{"hidden_size": 256, "hidden_act": "gelu", "norm_place": "pre", "qk_norm": false, "bias": "none", "tie_word_embeddings": true, "beta1": 0.9, "max_grad_norm": 1.0, "final_lr_fraction": 0.0, "max_seq_len": 512, "doc_mask": true, "train_tokens": 548100000}
MLP neurons of a small language model. Each row is named by its layer, matrix (down: output weights) and neuron, and shows model dimensions 0-127. Each number is 128 + 24 x the weight over its row's rms, rounded and kept within 0 to 255. Numbers have three digits each.
A block is one neuron, or neurons of one layer that tend to fire together. After each block is what it responds to, as a language model described it from the Wikipedia text at the highest values.

L3.down722:127081200146151134146113105120105131099129104118127132128139133095114114163111131132098167173152099100099197105142134119123134131105128165149130114101132146123130134128125164071127128114123132162140133154123131177106112137097154162087118074150110124121122133156149135124120126139141150144108044157160117111091144159104133165113132160137106167121106162107144117126115101107123088125102
L3.down736:125132163171133161130074125153136119098067094149135151125161125121138112139142125118121129132167112124110105085083126117109127123115119086121121109139117150152172096170128091132143177137114110112146119143092122183118146128094094082094100107114144144085148155146180128144132193160120125146115158150110112106130145106094126135154117111164105103123131121164155139113123067155133127106088
Word-piece tokens forming a word's second or third letter, mostly l after f (f-l-ed, f-l-ag, f-l-uid), also il, or, pr.

L8.down520:072122079121111087165110165126092128150154128141122180127155095158132101103192105143147114126111141107142127101129092124099141125145116148132122143150131128138127150114131111123146129084145175102055111096145176133106141133122145108131153099122086121169140132142097198163143117108129109109077145111112111145120153122136124125129154145135136181078156131131123117120089161100159144129123
L8.down620:119142123141122122079126153140125131184095118172149127158127127135131128161109122138127191170086132140157122155117119115125118123146142104116114157160149090136113116113102118107109120147212104143120172104150101067124143092108089131164135119126136112119118120122129130118135145142090144186134168095111150099145105119100102118157136137099091114108123129087135095133132154096091123125102
L8.down768:098083152195165136095103087106127128101123093123128170120107081150111117126135136125112105082141119146137149125148154136121158117136110100112119141162121169117131146164116145157091134120163137147139132157132164117156134151168123090110123151091136099140143116090170115186121132106130134134094147140158138137124166160153118103115094120142124087121174100110118133111158147174141136093131
L8.down992:127135113135125161109109079180108128132094108107170141122139159133108160131117127133119146143126099140194102135122124097150085124092126155092096130139160139130116130132108126137130109153185085113092157131095126050188132129111114117116112114145111094100109147151109152118166122113110145123123096091135127111168128145089132117089142158144180117151160163106107143140150128159103122185152
Short middle fragments inside words split into several tokens, mostly names and proper nouns, such as Jus-tic-e, Jo-h-n, Jord-an-ian, bus-in-ess.

L4.down178:104101125108094134080121154112127132122147145166158159094106115157156158114111083096101091131124105121107138152140146144111158094125160119120119163124155093172096092083156133117150133116025151101152135149186168099159145133155082143169095150141129110084118098136130110132149140106167113143108138130152137102114115134117120116120112150116113121157114124151114122127105138133134109146122
L4.down192:077081126126168116143144132127135137173112107159161108161118184083093092174110111122154144138129138141138108141135161125123127121146087129067136150139158124088142145127107116133135121094143128103119109191099165140185098137140097166119127166154101159084084146132086122201131147164142146131122110138129125130109099081159149108141112173113124095111106109134139177111138138155129110109137
L4.down304:113165145071136088150115131092072159124114117145144126109075121161144116092131088104120108175161137133118118127142142160129126105130150127118141161152108143135139156128132157113131120116082133123124134130169128147114159116100124110141127141142117144125143118104104108111098135136082174102160098096114130116139112093111158110115157119145154144115063152114122139169105126128135117123124
L4.down530:101115102123114120125130119143108099145139146101134118118142144136149138133106079110148149140110152118153140138143139157120155129186132097157125136173100134139139071099144115140142116086133143084141136143130127105116107102100147148159150143139082151062125159090101157153103111112143118124133109124096161108101110120117105102141131131089116113098103113100189152186171126143132156104162
L4.down552:131128132060064095143133140160114102113129122116156149109153112118128145135107154126173155149140135143121130169107157116150170148132111123110159122144173119120097149084126118099122115093176122190137153156166126128124144126151111146111135112117161125143133101131130103096115109139138152158161105104167136106154118074146121119167132116110136044113131089140138124128130132096102162121119
L4.down590:102143120135132148164115125134132122146146133145145134118131140104126095134077098120176154126147130089154085103097163087146126166143131159122128166108145116095142107119136116119094134141103109134095144127126179146125116115140055154111162101163161133127172141138103160139115136106122163104137100138152121125101103139139084126151072136119189127110146108114130140122142146158144190153120
L4.down694:128168149119116120115152109113143143178125115107118137134137101117125141089106140170094139168136097155126120102097113090115161127138122101150114101143191132122121144162128108110091140148088129110143130128127146101098117115177108134096134109125177114095124130113109095086131115107103155166135110103125109120141096141122121114115133106156097107131168162116041151146149125155134120137160
L4.down753:165120118156118119158144149127121149128157122158133082119086136121148083126107154162148054110162127161124153132131078128127158140108048181118133117113146145133124115105163144112112105109169138147147113130139121086158129144090111106130163117156089168131122124146131131151133146115123141121123118127147121103141122147129141131100129132121104104101178086071125097100084113148125133121132
Mostly the preposition with after verbs or nouns (work with, equipped with, marked with), plus word-initial at- pieces (attend, attack, attitude) and occasional of/and.

L8.down158:153100125117093089157149092129142116119141108152093107149143131144140121125158079127125134148095169097089111125110139088126162138159120107121097128134075150113100091135125129116105153132166115147141125132126187117170077098118165136074110157106127073121090127089120118124124136096142159134120120124112133125147120118134108129138147127115112136106108128102134151149132141151139086121146
L8.down493:161159169078118103117130090117160097115141112100178133123129139163169095115143168120154110142133153108112137114131142127138118113090137142079113116118143124115159156157104114168114145101126066082134126148158134119104130128116109150126112136129105111105107142124162140095143149168094111142116127130153123168111080053129151066162154096140138127156095132126114118140159135138144104150159
L8.down739:124122166128157102166109146150130120129128111124128139126131125122123122095089165125123110131134116143121152112108110168165129138162164145127091131159105118126159154139151129125145197101159083099101128166090133111125134082134157137139131103136129088137109132105141116160137129125123146157090133128155162138138129075138173101125141156161134085150150086125143139113164122124112120135156
L8.down779:174128126143081105148152105115119164133184158138115169181157138126130100137127136101131113152143160083119133130101100067166108110145105108121111112128148136120118139124103109108123115138108139115117137186140156170160112109134146118146131150056140071143110141156122101181114108122100148089179112155128150091143059094135114098147168139136129148117159130090122110135134159116151134169142
Day numbers in full dates, mostly right after a month name (January 25, February 12), also before it (8 June); weaker on mid-word fragments like loc-ation.

L3.down343:153116129106128125147089115131105109137131133138116114117148097150103106146157134122106156105161109109105129107114144110124119134124162082169162095151127097111174142126137118119117112102112147155142139110147113157148128116124072109120214130146176146098102133140113063118086113133147138108153138140142108107103086133146107161116137130138097171161138109169108127100153164067102155091126
L3.down897:185137155124162101144107136120116114151147123137117132116160122117124147134132118136102138108151103146142158079132193132110141084122142088131153148119108078135169153104139109122099105132125091132127156107148140142105108156112139144148133101131138108127143095144128131167108109192138148082121110149144142144099143151144158133121134135103109136106087094165092130124121122145145135095143
Short vowel-led middle pieces of words split after an initial consonant piece, e.g. Th|es|e, h|av|e, m|em|bers, J|es|sica, h|os|pital.

L4.down1:099173128083137138141140165130158110154116089157142123115130151121176140141144153158134120180097137159137157136096086109157126138118129101098133112187149137114145118136141126106143151168187094109097085149080085149122155145104140154113141107144130111111159095117139105139163163108114134114132101141120182147103107146137125110133161114164139147111119188096121125139131129163139109092141
L4.down222:159121089115170151069120118143150118113124154141145134164109125104110104144107139088117122137128123148127164120099084151132121129111120137105150113128137088166114107145120147135077117093169146121181124146106156129150097107121116187088107121099116159106114121168120159133155119155140130146065132168138125134126112138095149153134148113137153166161126137137164151106123091123129118147103
L4.down344:106128083141148099148096146128147084162102131168140112140142149123106112151093140068120126147133148136122125125156099145143134126107132162161122107136124138113135158128117125111142097113121106169122116130138137129141104181126106130137158124163118145091170107102117090120118099131111135147089114152096138123112132110130142124124139151136132168109131132154151073124075146155115151098141
L4.down351:109170156114183087125090125129096135130143147156124122119114132138162156112105135113129091136123106121158158170153127168105100124121104121115135142161117124145121184129131134065119120142137100131123103143125119127080136124154118118133150141162111093136141107115126119146119140122123136046135158105131132145119147183134128144151101113143129128138139132139156124137085116124085138131128
L4.down555:072163105136105131101117098132130119163097113140149117107154148120172139150095136151120125156120127118144113127136171117107139118132164087133154125114139136096110132111159147124152155107096133175134106098157107078129129124117156046170091171144085128127122118106131129155139113169161167099160134149121137154145161135169114139126151143150123090130125164097153134135122153155143122119138
L4.down593:112166106123169117115122104168145123173114052158140132090134118127154124112147118171118146143150138071107124127148116164103109145131153080126148139117114097128106131139154135129089130148117115075125140121128136109104105102099139099147111152146089150137132132166168179138122109108129166128128128145137155143118174109122146131128125143141104114118125107111109107107094137187106129105101
L4.down602:147157140124122097132131134106163088144136122123138099153148090151128131121140129152163165092092109124113161110131072135140103085113142160103136133155161146121156133144131151147153091130110137121085113143127122143091130120109121155109125100124131110148115112110165123134152129114090128133098122113161108128117147095111164107121194129078150127107086130128156092128115126135158105089137
L4.down927:143117140148152109136132149155163097097117109116109108104093129112134103120155135156188109145126148122127147108167179138140136090129143116095137130133125140148145174149134096099135101057099093120084106110090088164131138086109084149118155198156084140150152119123128107109127132095166128100113135121138170158132148120100112165114103136136157119137149119115081128104112087099104169124073
Single vowel pieces, mostly "o", split out inside a word after a consonant or at a word's start, as in Dor-o-thea, o-ther, p-o-int, cl-as-sical.

L3.down829:119161103147096137135150163134144100090137159112132090138188144152097094096132158155120098140124115115105117141135090104144191154121079118144136157136150122085173100135156124160157106120109101133133143088146130128132143136146099081087168165160118160153165174129146171131117120141126132146097147139153161132154139114135129128132127082102152091128106123118121157124122101116123069135136
L3.down857:181111117129148125125163117146123109113147162094125160125117072137092107135166159125099140142139120101187118147131103110129096149131115126068122127112120105125094126085121128099160133133132115125114089100079121139094107140148154112127148162099141111154163123127135173167120125078154153143105119143136138125109128174115182133136130112121132137117162100173165133118125160126116121136141
Final piece of common short words split into fragments, strongest for the d of "end of", also secon-d, I-t, on-ly, n-ew.

L4.down65:111169114121143112152139108109115127110151100152130130094141079192118160087139132153126127139107135104163131110121134119123121133137135123137131160161084140142124157152088161127118123114143179179118127145146092148081148146149116116113120155090102162165153112125134085103114120106166139144127115097128156136125118117098081174123141131145076153091091081117135157109087145112096128159139
L4.down83:085137122140082122106121096091172116174149142109130145205106095124088122164077129143102081136141074122163115135097155117158182105128108130147159122105116089157112112131155130101139164128101168122092161109168119131142135091104137122100107082115134147104110093127121093136134113136113104155133080161151136129143153144179144134118118124128151112112110105139185149144149172116140110110119
L4.down85:143200117115109104114182138114139135112109125096160174134105136105113061145118129156166178167123141095149145092083154136150121119132181177134059119108117145141160110128115110100117167141117089163124171082139129129130107074139085143111106102124143084113152176089164105118112105107091109134125130128125145138150147153149138148108131112117111122142088148173158157095163149132109115134139
L4.down241:104161187116149106154170110107157129136101130131127164140110093126123093137083140093150143150124124138123090087117138092104168115087146108163129140087121112133139113174123167157114118152139116135106141130124136157139136132125118121126143136122133154112133134111143074139149140109104193093136141126133145139131107151159144120091156091102111174132138182147120164136154119100174096164150
L4.down246:069161122142134107121136116093136171145096067129115142111129107125103126109126124085102143168136113144141080110090119089125122054196155165135128187156131139152155131112126142100148123080178129116154140116155099110138136124144129115132108137177109158131184142152161106124123144127153136122123111161104102107148124150115129141091145126138124101103102119140119126155098146104153148106106
L4.down334:143148115136118133114119081133144117145130117130126117125111136160119148144128101142153088149146081124122111120154108132148103117149116159085139154104158134125129130129141136113152137142174154107125134137195096104081118129156138109168092115111187094114126120136141123133188166121146152077105123144166170137103134128084134088118085148126105101111119136148121111121099085096170127112118
L4.down638:095101107143125112134123124134128150155120095131124071117092171139145163136140102121091136098072169120133088096114141117168109140105140110125149134145139143137126133122119144166146142069132134101111142137087140165133081097125130178112150120122145123135110078115146111129155110116086153176152119131122145076144154167119125156138147122136102121141119071103142136075146120133123150115123
L4.down930:142131120151135121131074110186174156121132121133114156152132129150148154109149128144117146109151118102120082173101133078103076171117140131147110118128147143121136114137138148122121076133131120151120119145145158136139162129128141156128132131155111112131127159130129128125170129132128090149119123152121127121136110152106128157162145124131120158102142130140093100152127100112169107119117
Punctuation and word pieces just before or inside proper names: initials like J., labels like Music by: or Rev., and name fragments (Jam-es, Jo-h-n).

L3.down625:160119116134119158170124083120100130123147125165127096118130110113143092098143148117153103118112141141130104149128122129113118162150117133102113142141149161153094168132133132158171100110135149118148149106132142119121139148169168118135137124113182097106096124151156110131130112119143099095126142143150129146129137164098100145139077165133108146103159088134129113104127072107143126183129
L3.down695:134142113115165153169152121135129102083088150145144106105165139169135143099168155076148094120148148095110124130138128114110128129151133097125137104159117145097092134136174151105095097099187129117105140121136143101116150127152128133136134125130125150117108115152098092114127107164126128111124159086118132153141085154111089129107170143100156135113140134142149094120165164119088113116104
Period or cell separator after a list or table row number (track listings, seeds, "14. The Wanderer"), plus word-final pieces of split words (distric-t, l-ed, direc-ted).

L4.down144:103141181128076090116116111109122141163119118148148130131146110137124103108077120115175156150133095109120094130097129121140144146101119139100116155130107104142107144159122145058157138129114139131153071132143099112082099144160066100126153110151138115131112126091137145129107122181196136138113155142098129102146103136162115091131146105143138144157150159149079153153122138127118121119081
L4.down169:168135100120161115107111113141120116126110153145138147137098123179123133119153133137098124099157142138146151171099100111176130119087102096126121114113152153079155132169063093139102136138142087084154122151117109152133137137139121130152147143114132122136105131164120105144147107150151176159064136129112144107155105115132123097093122112120095119145111109133112101124143126184119117118123
L4.down517:090142181117151118102126134113124130130143135114133158131141103095128126122148161134094147107169097136140121134099160131136115129144162122163104147126122138123113133132101086084149150102096113113148130115108110128126135104161100104135149146128153129106157118125110160107137139204130093172102137074102117114174109121140090129136119073158109139119108133143080172138114160136103122129116
L4.down612:103178117067148133138128134119118117107157115124137133116151120126111121187145129142153095115164094184088150157127128114126138104117149147131157117185142085135138084183134172116129158078103082120135114103140175129119157105113130094112084117155127145131169079171142139143112119127127155122082135105127149123141112140102148145126134101113124159111099098103147149127085137108144118138149
L4.down803:206081115129126135115161120119088115126137111111125136134121120110117115159146115104148157155123102159101150100101100108112171146135129148185122135150109197140124143169126082100129131117132114134112125128120126120141073102122158135154120135120137157110156125090091143131147135158181115101174127137137094139077119164168143153143081133133131142135180094136135139106126106130089154116120
L4.down836:107171150175110155115142124103123172156112105168152121102126098141110102130152156153094154130136111111154129113165139143123085109113110094183130134123111145135159085115147104089097112077133150130139096135155158106143125120136124087141110142141142119104145130130179122123104151155142122091134128124111129123082141199130141111105128151140087138116109137185162150151146130146138120119148
L4.down978:152118160126117103120132137117147126144135141178132112139141146109157094082127129130131102137091159103114132129104138131139130133121130132106126076126173163110178098117117148125111118121166104138142137129117157130160085143100097160172140169116093148165116148121134103105125093079099121177131168108133104116136172088141131148092121104081142129163153167109090119131104105110143148183106
L4.down1005:133110164155143114160116167139148096084119126110136066140136121152105138135139139116126109110112173136121115119136138137138196115128095126084164123150141129119166149116150138114095109103185124146104148083102106129163123136138113121115117139172137151134168143157172138114097135113146151138079120131131141089099129144153123145089116111104085143137123156101158099095096076115147091165125
Short word-piece tokens inside words split into tiny chunks, mostly after an opening "co", "cho" or "ou", as in cho-os-e, co-ord-inated, co-as-t, ou-t.

L4.down15:154128106094160110151142107150110135141144067112142117140139127102115119161099128192095123141139104142134168155137161123124086128141136123129147111115127120166117124155180124145131140128120127077121091134134120134100151086120116116150142136120132131147129167116115109122132132117091135129095052141169165103153153150152092149149117131142110125174111104122122133174087131131143107156135
L4.down58:114110153131116096101103137118116123095111106121126127090091140136132152105159153113106116114083153120127161122130146136133157120123092122117124139105130110147122181132181145073151114133148093129116134168140110134148156094110123108124101145121134141161128161142155141148149130122143122138107108104099124120127098144137093126076125146081135119108144098122192102111104122119132134122128
L4.down380:094137128104149112139146110097157105089104110129161144135114110135130143171145100086138084103099131119095074127119158133139117159130137165128162111093126163134125117121143096123137067124174106152090127163099135144126122095107075099120099093145122120139145184096109114126130106119152133119091079162102087148131114091141127092121126147078103108104145078182115174170128114122143123108138
L4.down472:166131153157162131108080140136170144093121121135124158110106105131102145151134163125139135088101120110114154123111124134116109165131147105125132114121110115080145139166115162142111120105136147165120128152133151149140113114163109137099126115154140130138135109094133124141126138127130110136094152119151098105071122117111134168077129158150115109123127126121151157161148107195121165113107
L4.down769:136151148143075147124097115123145189196117191091114114126112152166147126158137114168116161141089115128089108107144095163140156154138136120120137136131101128141138124142128140117122144095107135119151166153100105121123106068135138139090111088126107144132124117108132099113130178121135179188125112124119144133165119122120156141119150089087123109122150137125142105129141169131146106092122
L4.down824:081149141111120134089133139154155124132096101106149141128163115145106119142109160120102110151165130177100095080152118132105117109141100106124140094128098081105089110114137179100169190102136128126154135131155116122106124117157129135121114152185166136105102140129120118146147151143122129124104114150139133104121138165131096147135156143076128078137132148122141112108080089166094106128162
L4.down920:131126116122147121148126123130158074116153108155133130119101185126066094092165148176155146135152213135131112136130130121135163122120118116139140152099140102107101191143094162151117151089140131125152104111125137095152106141146134117120139138079130144136072156108096138149158119138148139157146126084135137093138139138140135164135131096097145143124139140138146123086124119145137081117181
L4.down948:108127126067148119117128111130135103154119123117129079165153153128098135132160125133204104146187093078139125156095141126128097112138142124120121140105134095147094128092168106113126140162177089136129115154116093146115088117112147109139145145093132145136107075148139149124150123129133143154103102142114145100141153097172125141113101079154112155153166085122125144165049084123113147088128
Mainly the "to" in "according to" before a cited source; weaker on word endings (-ed, -ing, -ly) and colons after infobox labels.

L3.down241:110115116149107183120146143104135183091144136122119176094139135119123150107174128128108142138122147135147100149107168132152125116131157127097111158152132148169099099133135120147157117128104105086128122136148153148139103097097150124107133139102096099139147148136134153153147113142143116126119155145134162106138123146107107131127134100126212124112125109112160133133134164116102151123122
L3.down907:125153126122156116136130122109131108126097098112096163097130061097131107116109168125153128119156135149158136109156136094122103086123164115119129134119094128127127104163132101163127149114064119160116139089191134150097126112156149136113093163146117114110121127117116091116121110120139126126135138135124134144098125129095113117133171122127136170122114070150130097172160170143128142132089
Final word-piece closing a proper name, mostly foreign personal or place names, often before a table bar or another name: Aldabr-a, Thuring-ia, Iraq-i.

L3.down73:088113124144127162147144128100109191117163127122135135122132151137152109091132139104112103099108173160117153107118114131111131105109101091125126141119143133121089151126092092131185083131133146147143146136142123145148123101150132106157133135133139159137114119139113152134137128107090137171123155140124107112120137086122081114139115097137181120100132121095136101117070129090095149134173
L3.down279:110154141130122154091165154165121157160108110124124104134118138138172100139135148206129131133118136109133118128111128156102145098087184102129153134174119116130143145110138094122112110100126118111125115093107125128146167130137151125130099108129157111117085089124123134124090114108137178166176128124175142062132131103159121129115168143132144053079090117133131103085117124142110136169149
Final word pieces completing prepositions or connectives before a noun phrase (und-er, af-ter, dur-ing, ord-er), plus commas after opening years like "In 2002,".

L4.down168:112184100133103116118151112116189111131114120126117125141151106115107110121081152163117146155134151135154118129105115120105115108115098151103128159143145138131139138155130129145100169127144153121127142110140154120106120094116090130095162147140120132110116139156101136141104123061141145133156163117143166120130174171114124108121123149140143127110125107129152117158105108127127105145074
L4.down254:143123123172132100148105135117181151135076098158154148110095116145165109122152076134132123105133123092130198073115132120173151097139114140110112119118127160141128118158108096096114110117137089122109111132134120125130110105132103093107154144174127132113125140134108131108103119122122078103156153156102106128099161148155118116138145105141154175093143112122128150130100115138154141152128
L4.down418:117157147120122147143117142151177110159164107070151135126154150114083088132114122088111161158137168135124109160141123123111176130115120140109140134115141121163137071135130090123129115074141159116097153156124100151144081133135083134108162130134139117111151109121142151161113153150121131112118123139121117144154124117130176085140105109132141111092108135108175176125165086118154115131163
L4.down441:173157137105111112101116116157129164112113094108162110114116152141110103173120145136075152175135133124136133114115142135128115089132173077120115133138114118147109127136109086084149096109150126112149121151152079150162129112163145123119089157143138144137141130129118133115063081160131146161149132120144139145160146081122133077094146138147118097160129148162102125122134128130093117136102
L4.down495:156132131115135150117139160142129124141121127125123114136131151141119133103170091118155136120112118118106153139151133139097125159113107157093175118125127126169153138122137104111133083138115128142084120119146130164105150154146172138133131084118153175112132082126116096117122120095114144162094117113173179175156133092179148098127097120105167141139158099080140131084105122181175086115123
L4.down585:136152153107151104128150098142120138149117111144141120115063087116148142114101154143141108143131127170120089089116144123138153130160108118077107146129116102134126139135123117134100092150140141107101108137120094144158092132143144098144114147132102171105099105123129119110147181143137143140130122121132114084139156122161180138139161122110136132101165128077107128140144117137121143158122
L4.down617:142140110113049105114137141137110098139100151150144117155105129137102139115119141116154168105105118147171061169150151109105120112119151117111129141119141134117089121099150172144144146169183167106138159156153128162148127085110131169098094107122152139107124116131104135177127105127134096113102129143114127106110143185135102099120087125127161135115150135201114107095176129114086151166122
L4.down714:144144116162150160113126141147092141104134141126152177103098099114141090124103145143134125148119146140175124129101103178107102096152113118125140163138128129101128092120134096107090117119151178098151127150072160169140127147129138135119099144102153106104138151146156130086120126092168093144175126142137112131129100149102105128109140145119152157110137124203157099149160141159119135133141
Word-final subword pieces that complete a multi-token proper name (person, place, team) in credit lists and tables, as in Nikk-i, Alabam-a, Southampt-on.

L8.down320:112139131149141105142136139125099137126121095078101141112145150117130151157103152106072097104095153126092080139102144131162181136161127112103098123100139117178131096147134143144151133124199135160087154109119124143171151131088137151153128165111136144122144146090183158123130162127089159164102140155157133145105169114115126142179144155108147116121103120114145164145132080120119106064130
L8.down445:134147128105120107159129117175110106147108133116149182130106123080111172068097113145155150098101136138141116118152137146116119108111181137125160131144136092122148106103148104142146119154096111127138095160128115129099143116170150116128100099131095126134140160114136122123155096138163138151136144173120091138175143120114104141166091146137140124080105129116145167162169131160112124135096
L8.down607:133164157127118141144143199094136116128134111082116160147108105095117127139120102117127125133165104158178119115132141052104110067133095134128114114181129113133127124160110143116121133152072125090118136150126118150094109146168131145167128145154093137071148102118103129135140167152110116157126140164129134122119111174150104099113126158136096149124130119158131123131096119134132156088065
L8.down707:146173149121129097124112169168111049118141132100150140117083125106128127114124155158117131138136127128122131134129122091132136148148159085149132129106171136127120153170063130078139148136128131111096110119126112134129144175151142113119116139143142120133121136126095085157171137098137146133127087167142116128113096089124145126122156140120176132106134154092157138136111113148105142143116
Final piece of a first name just before a surname, as in Stewar-t Friesen, Jam-es Kenneally and Dav-e, mostly in tables and lists, plus some other proper-name endings like Jeju United.

L4.down90:075195124139149136087139130105123125123051130147145159128136120098137169106149106143149124113117116089111092133140084103161144117103120109114130146122115117184146121125149155134101133131097158171174147105144156119087103142111127099139170139105148122146116098114156112102168075105159106118167175122158130137131101123126124134122131079165128124120099152138098137109128143135155135154135
L4.down129:133106107083184111110146161116134114082115115082143093132139118139098139081145108106144128124156129097091149122147057130126141148129148145134155157141146128153156149145145160160132116097156159121125099121133116111133130129104131172158082157126087133115155130134126136131107096105136107089119155087154111115094150072108154151164149092105115162108121114172140105098172106118117107133126
L4.down164:186112126128183166130163147199128118135133123132121105163097124133139121121111146117134106151104157112146103168146118085089153114172129123093162132125135089121087120092154141099129137115151126130101136129128118131146136123172114118107146154161123146146129144119129177094162127130136147169155078133155110119114144081107121127123119121112123074139162147142122092152117150121160136171090
L4.down194:125101120148085150131120155145135089137127144094148123163195118126150118091117117103141114125096133119122130123119124104113106130104123110110126147151146134124150151160146108144127112098142138168091115142115105094158137103142117121143101131135138080118097128132100176092075099157151128130127116126140164122144141149106139081112121126128125133140137080076165193116144141129144111182131
L4.down277:097164174148102116133149120098140106126138108098131101088141106143146122110124130175103149182167100109136165092145118117128125105090121130124122159160096114081152124113159124088156135086113126115111112153120115125062151139135148114141110111125159132139111071084118137129162148159147195125118113144113166091171149164122120104163170172157111178147136079145125118091127113144162123115143
L4.down285:165158118095148146086114132140181111145145129151110123144114141113177094111160144168111140150107134089124096142119140162093149136127075091156121127118145159129122108176121182112147121109174119147144100085145132116110147140098113161103117152117090134092098176133130129110128160115114162096145094157102097120111103122110131137095101132151132118163156128105100070126117154125147155162142
L4.down715:131146119118155130101088144162155140127107146134123151159113129178141121109174125112132087115157119129140123102160157124121079127154152126105146090125140120085082128137118119099142139103096100150125138107096172131140163154143067122116177164112110084104158109119136092112139124129124124105154142122103142143157123160137095129173122117102147127151112149160165160114139162106089143146141
L4.down895:170161111161111139137100134122157131136082132084142164114121104163151141099137138104111133097122102153105112097119113108136101125113170124140132153169122140099138111142120104115145120129059089183080109102157104124083102150127142100108117175103132122120141138127129150149102113114116146084142107129144159146089122130162121112157120104109141112117118094139175095135131112079134136182100
Second pieces of words split into fragments, often completing set phrases such as "As of", "end of", "as-si-sted", "y-ear", "Sin-ce" and "Unti-l".

L8.down222:123121101114108122101118164161157171087105112144104119135171115104213100155162099087147110131159142118147096125135140138150115144064126130155152105166114108149149090146116138117145118072130109117143145110144098185151134105127152143121124175089177115121104067164141144124129125136124114164169156127132147124153095147120100115128136128106100158099147105106131165141109138182123130117127
L8.down227:141121144149145121120097133141099090128120153135110139128157109144071125107135076144092156138126108130098115158165105158105102156135150184161145092160122089157114111168114147133145110086127139114120156150149109129125128127088155099101140135092171131114118095144131120167099126128181146151114146106124151126101110153123139175161129176093146139111095150109135106128142105107110143110144
L8.down548:097162127136166124125107171133132115115091136100128150125137087097136110113103113134112148134175135141124145105146112125181177099129092125103100140102116121140135127123185130109117137105153099167143158137135107095130115098079136162117116096178131155140126084135132100095092134102118121120161124121121120174142103092135115159134110098129139109141119132130139102139123143148113115097094
L8.down834:085142127141135146128118105077168126150124133116158131109134135097113143137121092133104125175146131098155097137097105169123159147147110139157141135129155103181119082149137126101113123137073094118130107135160125107154133126122111114142056141126122162071112097111115104142100179153127166113142129126141166106096112144105137145139145128134091181139084133164116172106148158114134169106125
Short word-piece tokens in the middle of a word split into fragments, especially "as" after "e"/"E" in east, easy, least, ceased.

L8.down135:165145127119115085138109140169120139123163126128127096099151113133098171120163075148119102106149120182109121099171096089132071103139164126098119134120134171139105169109153090162113143119137130076117160153084159123121131131107147106165153130133080110102141155132135148121155115090112099129140104144104125117109113116128114115154146143115105102109120122107133158122138151109138114124123
L8.down189:104102097100117131088127117143114106130120131166147163171167143127142131145115139171112156159101140143131133168159125140154118103135118114157131117120128096093126109136144099100126128072164115143127153143136126095169116094150162096154113135102136087167096162134113106095097105163138151201125146164133119124140134163131080140110120187199121126158114140159143151136074116107133114129159
L8.down876:121130129146127145180093128124140087113117109114153119098136172139159142139092165129149126100152135141106143171105119161102132130116107100132177141114078121097101146110150112110144085141128132141167115147120116138101171114123096091132131158123109123116156139151121117132146123150143144090126090110076146169148100129101149113135168129163128105183136128173114161084105167139105145191074
L8.down997:113132173149070124135089158108155125155126164156135122148146126172105121129186098143135084161132126152142106135089101125143088117128130119139150131098138113124130124136106128144127146098178140120116169108124110142104127145141096132102104165145111061117122125122142111136154140136164141098162122160133111157121119141133098156122120134127126117115173126130128158096098099076120138144140
Short word-internal pieces inside common words split into several tokens, above all the t in Sep-t-ember, also Re-g-ion, Por-t-ugal, P-o-s.

L8.down118:127098123101100094139150157131112094110139115180111129133130119126143155161145104132128141124150137100125162135159118144088131123062062096141165121149129108102139121128128120153078103142148082136146124137164123138084144114140119135162108128121162171166143132148120130121086128136113133147058133080133151101115191154131123151148163097155151136128188123133099131104116130132097151150118
L8.down364:154120118133117134165165083113142139098104144121141117141116094133097150115132178141139152170098123094119174149081131123090114102121114183119082105160089117101101107123129145142126156102196101108126112162123167142159118044124150149145126158154125164140140121094121115109129148150117107126117074124128126150130080094115122133092139158148144075123119101102126148140139154067129109127129
L8.down636:113090142079128141127074134077114134119105104169082110143114133103076140119169113127124140126171127155131081114110134158101109116101144115126114125130137156127130142139132081134158045156107138161071125057124073141152138171119099107114141080099151180129122120115125143133145195121117153096148142151112144163106151150099145127097135159123106134115166169108157149128138092112115094113175
L8.down874:137098130115134088134122131111123122107114149148120139119131093135119178075112117092144113182139127137107145153144128160151100120110164151126140100133161127152119104143152137169173141122101110147129101115139165106157167149139130103115147109131136136117154139104125155139152080119124136125137147106106156115131126120039135173092131122136174117144156117138163173109091145148176127138153
The preposition "as" giving a role after verbs (worked as, served as, debut as), plus a lone "s" token at the start or middle of split words (s|uit, s|econd, is|s|ued).

L3.down242:140164122124123148127104097090095109080155126129105110146177173102149119133082096135136139111131122123084103169147138098130105109088110098177129136119101119073124104124149144116128142123124102140098145141111153144150155084127095114125148103156094136142132134124134117135138125139144123118180133138166125130158056084167117129122082127125130165141093105151137129138164146134094100096161
L3.down668:087138089147146132124119135073135175105126113147127118133114151116114127154115105127118161125156076093139140097142173167135118103128134157138135156125104163111128150152144099124104152140118121161155140148125166098128169087165121150115118127134144127096140150155080102119122158140132142104168133167157124126116134091151114133127146103133157112088074100145077098125113128125138152145099
Fires on the period, occasionally a comma or digit, that ends a sentence closing a paragraph, just before a line break or section heading (e.g. "route.", "votes.", "season.").